Part of a small language model's weights.
Architecture: RMSNorm before each block, rotary positions, biases, untied embeddings, normalized queries and keys, attention and MLP in parallel.
Training: a variant of Adam for these matrices, 1379M tokens, 11570 steps.
MLP neurons of a small language model. Each row is named by its layer, matrix (up: input weights) and neuron, and shows model dimensions 64-191. Each number is 500 + 40 x the weight over its row's rms, rounded and kept within 0 to 999. Numbers have three digits each.
After each neuron's rows, "fires on" lists the tokens most often at its 100 highest values on Wikipedia text that the model never trained on.

L16.up994:524486460509536492497479463513550511491516494483512570542532455490509427500538495573558422531479431499504550540531495559569521502472503509428601466512426470498511506572426544532531490497400476537504534497432481464509523544556465533530495545476499456481482531411426477448452501501543454490465468473495459488509488560583560461464528562482540517468571496514531504437563505527567477354512
fires on: " | ", " (", "."

L16.up27:422537556494534505551451433456516530482509517511479525537479572550461521427514452544482573560462444426534503435493524564521512515483409547532469532543507531484482478499495454537484485477485474555468465551509540497583531471524467506503479537437541481518499494518464466447485548562528551480489514492491514486497596575553498464503511490445452483483534504527494466469501450560535436484419
fires on: " | ", "–", " | −"

L16.up787:500543534514512502512584446475501609461455514529441552550518466522485519501534533517587543497504411464526453500509524554454516420490484542502480512538498507517447512534516569510530461477453526446470562557524546500507483505449494459550514487466574490472452511441488409514468525509553463455492486433488456482481504502522521432415516468493546501492559506494516505500527467518486537486530
fires on: " | ", " | .", "–"

L8.up404:501482541398471548456493461565532532549485511544534576461500461487480515476459461487480431469537486483503525478467447502479486502496556448555485482496531520528537507478467562359561474495436508537526494449532502521512578452495477435486481515540452436556491468521568469491514467455451457499485472455502498556479535531500516564436531543536545459431498572493485520478470438507567369443491
fires on: " un", " | E", "-s", " (E", " Un", " of E"

L4.up258:488530426550526542434474544574506532521449512525483573486489570458554533445530491506404476532527442444455514495537454494513497521500493426488485498456465515492491394511531445481552446494508478478513490540421477488489499465465477582483551599487574471521515532524524604484496443501504551492444514482508488519554564478505515532527523585472508434434480474491522497417550504588488431460503
fires on: "| ", "\n", " for the"

L4.up329:455371512546510547457465467527506427537475484549508534566539573457513514590490478514481452458531521445517492527559488523503501496460514453497537485529470490471515536499569525519518517488521505481535526497520492561512523519480529539478555543557578498498495482496475484489512491434540491431468495497471465509510549417509473515359530459530590505498462565433423506467493439497497549450459
fires on: "\n", "ag", "ast", " Atlantic", ",", "amp"

L16.up665:515508439493495488439447469491458527589450501503578513525582514485542486511546587555555546461540453480545572469477533475493523512532506460556444563481532522448458502477418457459498521433482466479496538482495429568464582518483492505568505475526524503484515518522470496481538513434546434560385468440465445503541468478503533542535507466513469458422450547546536505482549560469510507528455
fires on: " | ", "| ", " ", " the ", ") | ", " in the "

L8.up715:439588472521500508552540452532520520440489493546568544469540491532439482518495514540542505455510509529528508506526532570538517485512552422574473477505475519515531497504556447460556484478551471533555544477468492488511499511522431395475531565553495499511486530505555536495468500503499474451514512455537432516461451473565479488488493538554537454482528554491454424407444536557471539497683
fires on: ".", "–", " | ", "2"

L4.up476:457457567553480470501473428540482566470485497548548510469488446504438526543506532386470539480528533501462531405559507525468497460489522516492481457511505472594483403457522479498554522482520489476560527512448467493425550472483532603507500590472594455499436461447480538555462479531432406490531523520511451513453507524525561486553529523539475507509534537449514506513555502485496551460545
fires on: " d", " D", " of D", ", d", " | D"

L2.up1022:483521477511466503512482524494445554453477466469452558544514557586529481474501525535536509451533507469533477536460508496517584472551493513488459504493509520483557528513432536487544435514363604449507476487505501549539478440478462485492522601533508478484477536445536440501453535563463510451465508478440461472541518535488466499556523480501518496525532451464502460599500500451580505503430
fires on: " | ", " report", " record"

L8.up936:491553502554570545514577474563486525509578460556528494496570481525537505462556528563476542551462560492523496472490504589582474533551524502546474460456496548522521502490441466566491484459565527462503529495560484508492493519524497466460515574480536513532510525498503551495543513477498490467499456574521407516562492511496549491469511500486502471502485552502493484440518532601507544522541
fires on: " | ", " |", "–"

L2.up910:511498414505450469488434448443478456556515553458536459537534493465521514491549446457551526516443504503485481479572483451559587512558530414532534560545469486541476490474470534515510517524442472541447594477524429538498517474537483466515534569438540441402477485500568481478532542515515552519451465479505520520536552485534508526447520513482483497528517489497494530511450480608492541481472
fires on: "at", " received", " ", "ain", " read", " accept"

L4.up880:494408536417470524535507472534445500543436435438620583542478491476483479493471471460471438576524532496484477489513518526445462471551597483548466484436467465512486454501527520427496496444469467381516571508490436506485520517475544456512474535526507428555480576480491561494529510477463537497478529482499473500547593492455552534500532510463499449505502490489533517404549561579500454499488
fires on: " two", " three", " four", "\n", " the s"

L4.up552:549517550517519517427570503455515467534538525426503507525530492465586488398531440455445485551511425464535571521532421504459562396461516436470438555417488486463474483461465531464572496511536558560528521465467500510528470487512437507475580517495500447517512484471532525512489474466521496534480516515516412471486483471489520478441521614527487485462520495546515452431516543547545516561480
fires on: "| ", " of the", " member of the", " members of the", " on the"

L4.up513:488533553502458509464428473511453576521453512541491581464524480497577503530429514473442464582502500506515503455501434533469465533513511401551572483494467556543458492504487509436476503512501495533504535484532546556532594508480518535523498511496471550564495510474585518431455463423485439448488497448476409487528555536473508536501529519563554502460451498495462427495512452534485469534495
fires on: " | E", "E", " of E", "Al", "J", " | Al"

L8.up121:464534583568548533462582511603503513490483404502529460586503516557507446455534499522544531499550553501497452531534527530442485511483486576529474500470452497512527463504520439478497464435603477453524535544510430447544452510424482509493533535500550525457506463491502439513447506422431422462525469465493464531482550455497557479457527529537516448541497525538496512527467561619453509515510
fires on: " | ", ".", ", ", "ass", "oc", "D."

L8.up502:465511523490536451536466449492488541504567502551476580530564486525509550456549536527407481519521491397528496439561489546572458474540523523561543420457503527489478483459518493394538499471521507443531530539469455409457509533502537546538533508558473466482538463541477540489544545532485457510462515524516492494599486505451469540449514535483515495403461531472485468491562478540577515504458
fires on: "\n\n", "\n"

L12.up39:494449386457484523473458504473487525482451485568547495460479428501491517520523538525537539504556557565473486491511510509552478517529513535537601521492479515494493580463469546520512479517537502481456575490499501481493544501540504514540438543454549430509510521548511508470564565477499525526397479444518493472485509528478475495479511517519466427424474514453560481520526506524468557574464
fires on: " ", " and"

L16.up203:538513485508482512485508490438519541479598558538498496505502539479501507526459547561498462538482469520492490520517570543516493531490486473568530494467472492439520501423517606459506484510507519511483519505455546482435466494441513471544566501454491462434496508462447437501501484493494526460479474473534501539471520511524509476430523555547534467450480497488568537563558486500482574503459
fires on: " | ", "; "

L8.up172:467476435498529500472517503440434542558503466598537507496571494468524442450460526511430522521559513538458437473542484528528528498501533448475534496469457582462456525558524538487555489528480529453473463462548496529497479450477669456566498517555470453506501453458514465443478524470512516543512504463439555502473534541409439515445523424534467512545451465518533554602506391438553542445472
fires on: "; ", "–", "f", "uss"

L8.up124:546588504498587510530528437543454610447489522549544484458525539499523478567554442563567511496534562499483536474461547542485515471553465498544516526482475543557566404412485471524510509474572443443464477468457531482475457530484503506439505501490499455456489509501550511456498453503438467500486487524511515491493479578572536572492558483533529548485525493505523480463436505540525484497502
fires on: " | ", "\n", " |", " | M", " | \"", " | Austria"

L15.up218:486547556439463464489531458547484509453535451511660533540488456437452500388501482470554574480537503531538467544560548505540478424498509559478518472551535523540524398491518514492530526463550477419532541523494504524391514564522432489538457454519533462533505523538453413488529472497459437484524536485516463514502550477470466497486520462491474537544486520544541476470504471480412491510465
fires on: " | ", "–", " I", " \"I", ".", " (w"

L15.up974:454547494564467494557453431439516568469464498526531514469514498501501544493582493550531534466517462475487487511487449542423577459509468538439492480439504553555533515485570570512504514511449482428440566450492506514536440522497473474436507519537472489529486484468521483403454460472453518450456527409523481532480524426494510571500525453475522457495566481543467569485610481505513471555462
fires on: "–", "1", "=="

L4.up43:479511476523479441488416507475489540486528542635484527496533493551532507463526543467513465510586560472479435501542559546507579538523463433540495500522497447527493456502547503470454484512540571472510498587487478485446495528534452505441509519578507418510499523512548454515480481516556533503477549446462506496561488502465461488496523552555488499558478535444514517552496458429550490512494
fires on: "1", "2", "55", " for"

L4.up664:501522495498515563481390405473546555478517483454543521594497521496487440522511541546484477477492501448512542489486541510471478467496542487485483542460517489462470526477539475531489526539487515430472547562452460522493480478468583520509502536517495488544504481480501531484529549513548498519353440533492489496532535460488444491483539538595541484494505496533494490459484455499519483527538
fires on: "\n", " j", " h", "1", " Danish"

L15.up113:508441477421513509493496468468599554525526484509503517466534472481469533510513520490489545442528511556483457514522514543470520533455509469469516482496579480552461480525544525473530511486533497520578572524513447595483520483536525542491541505476514535529496504497496508479482470524484468534498484534509459455464477534462552477470524505550520517559572555467435493552471404545528498576490
fires on: " D", " G", " | D", " d", " |", " He was"

L8.up728:469540488549492542540510521524511493456557465548555496536501464508400492444515492485478510486539450488492472554535492499559481545538523500419533453435527534496451498498509445504472493453457435566465523473382512542537558501561597494552473575503529505597508578466508586501537564488472519536523588454483520497553492492519548511467505535490482490455482541532513525509509396486488474512458
fires on: "esc", "at", "op", "ut", "ret", "et"

L12.up302:424474544508466452513481490492485490450503502559548480510532507496518419482502496559482468477475598509492487585503555517510575517591490533497524546489529507504436557461521499474428470561478496472530527586496406415471508475520534430501471419561466525491491511443555514509513444528531492517393470497509463479538539474435449515483548481558453508507511521516514537493473527495483479569526
fires on: "1", "2", " | ."

L16.up236:523515494465583472487418448528417532542501488555549514513497465532566491447588479435475494542502486521465430487537531504554490494445537455521587431530383489491512500477511507498508523521499564418480554526486435516496539469537523557601506488541543497477478525516503510534502472528467524443391521503516468511521522547559448458444547494527484505482493547485490537480533468548529484473501
fires on: ",", " | ", "% | ", " |  |  | ", ": ", " "

L8.up73:460554520456464512476529479515504493502470466567450527510425538516502530524480487549416471492532487517469494466559477488524540490515453544502521480518506537508460515511519501503562398484475554550448547526480485496491499501527428458473538460596584527519504527523586526485505425534481478529521439512466441530495572511479542507410511510533498463518536451466526449442542420542478479503542
fires on: "–", ".", "'", "s", " | .", ","

L12.up546:511533499541477520423504468528460515446574481457448514515500454507445475470506472519540512533498630493485572374479541474507526522428545578504527482427500476519450507496483527504520431500515451449553615461545506497517505477502520464505483528544477442580485534525413451534436468496535394488479456496503486504468481553447545450464531541557459467515463522515510519551498532541514499430472
fires on: ".", " | ", "| Turnout", "and", "n"

L10.up633:480534553406501549456569465483491576496478529542489472554486545579505480572500476518507494490517557475503537470485475487513455458506414451525592510470487451473454475484496429431547406510480542518492483459492484571480509527545551533461506506483527465476487580475473469540514516485395457450502416453540565510506530574524525499467514509495520554546478444551496479489498468490537508531497
fires on: " | ", ") | ", " |", " | M"

L13.up580:504504523472520477485463531484518495412569500420503481503471461561547449475493505457470607495525532489519483482588554453555503470546465507520501446410493503529503464537510444429430475524479556468435429530515476512489544500501507572524528544498518578502440583491550485546471542535531480469473474499594478516464472494466482492496528581458526465527474481509545531565514514488515506494495
fires on: " and", "="

L16.up491:539474475525516521444575527430517591482499572524500492482461451537580520516442551531543524492563533517492477492485520477488558527557444505575483577486514558453403495531483565461485461426526544446512463401549530452501541542505523552568446440572594428501497601474498501440508501512500479535479521478483555450462518570519523522515528509578537500492514545507484472534493463521494508478553
fires on: " and"

L8.up861:566511456524487564522499400418529534550449511470538501489501456519510410496504460533483492503525504502484464466482563591503448460565483585519499446436505547508560442448513504511524464457486473444470514445562513617403498506527482548487520580509552446488493465482550535456513466448452480460477469562576481471588500528461547489424530514519548476526473493524495504434511514490528541554454
fires on: "\n", " ", " f", " \"", " |"

L12.up377:469522468433528492485511560444401506527433477488483515565514442467489601514518479536475509478511475485485504535512515580506499507555456496569494466523420507503514526430498530504560452472461500540442548537453480477453525466533430508432479496500536469441504469489539524462483438487547432485494497457510511505510498611537511499503519561436456492464493531502520465533568402542527524517390
fires on: " | ", " ", " about ", " show"

L8.up204:440465515488553473479513525440500536443488541486529509544446533466511517506567447562429514489578458483473484458505503527459469438464507550510476466529492487526554520383469521524479461543511508487488522496500435544458519503431490467530544537575512495502489549512517550486540475506520444484476498474442421503499558489503477553447538494582493473457537472513542482512480494481477406484593
fires on: ".", ",", " | ."

L8.up554:506463535542485569504492501512522533493509463552523514560552503545543467454396543546496501525511487486466504515513493483445470469486498515479497485451489494523472487503551495483552508540478531518498536508425407566447547505571515520546516469463582610460475442444495482557477489507568554546400552489495523477471534470476593485526502478453569504528488466417457464554501438474497418476468
fires on: "os", "ios", "ane", "us", "as", "ille"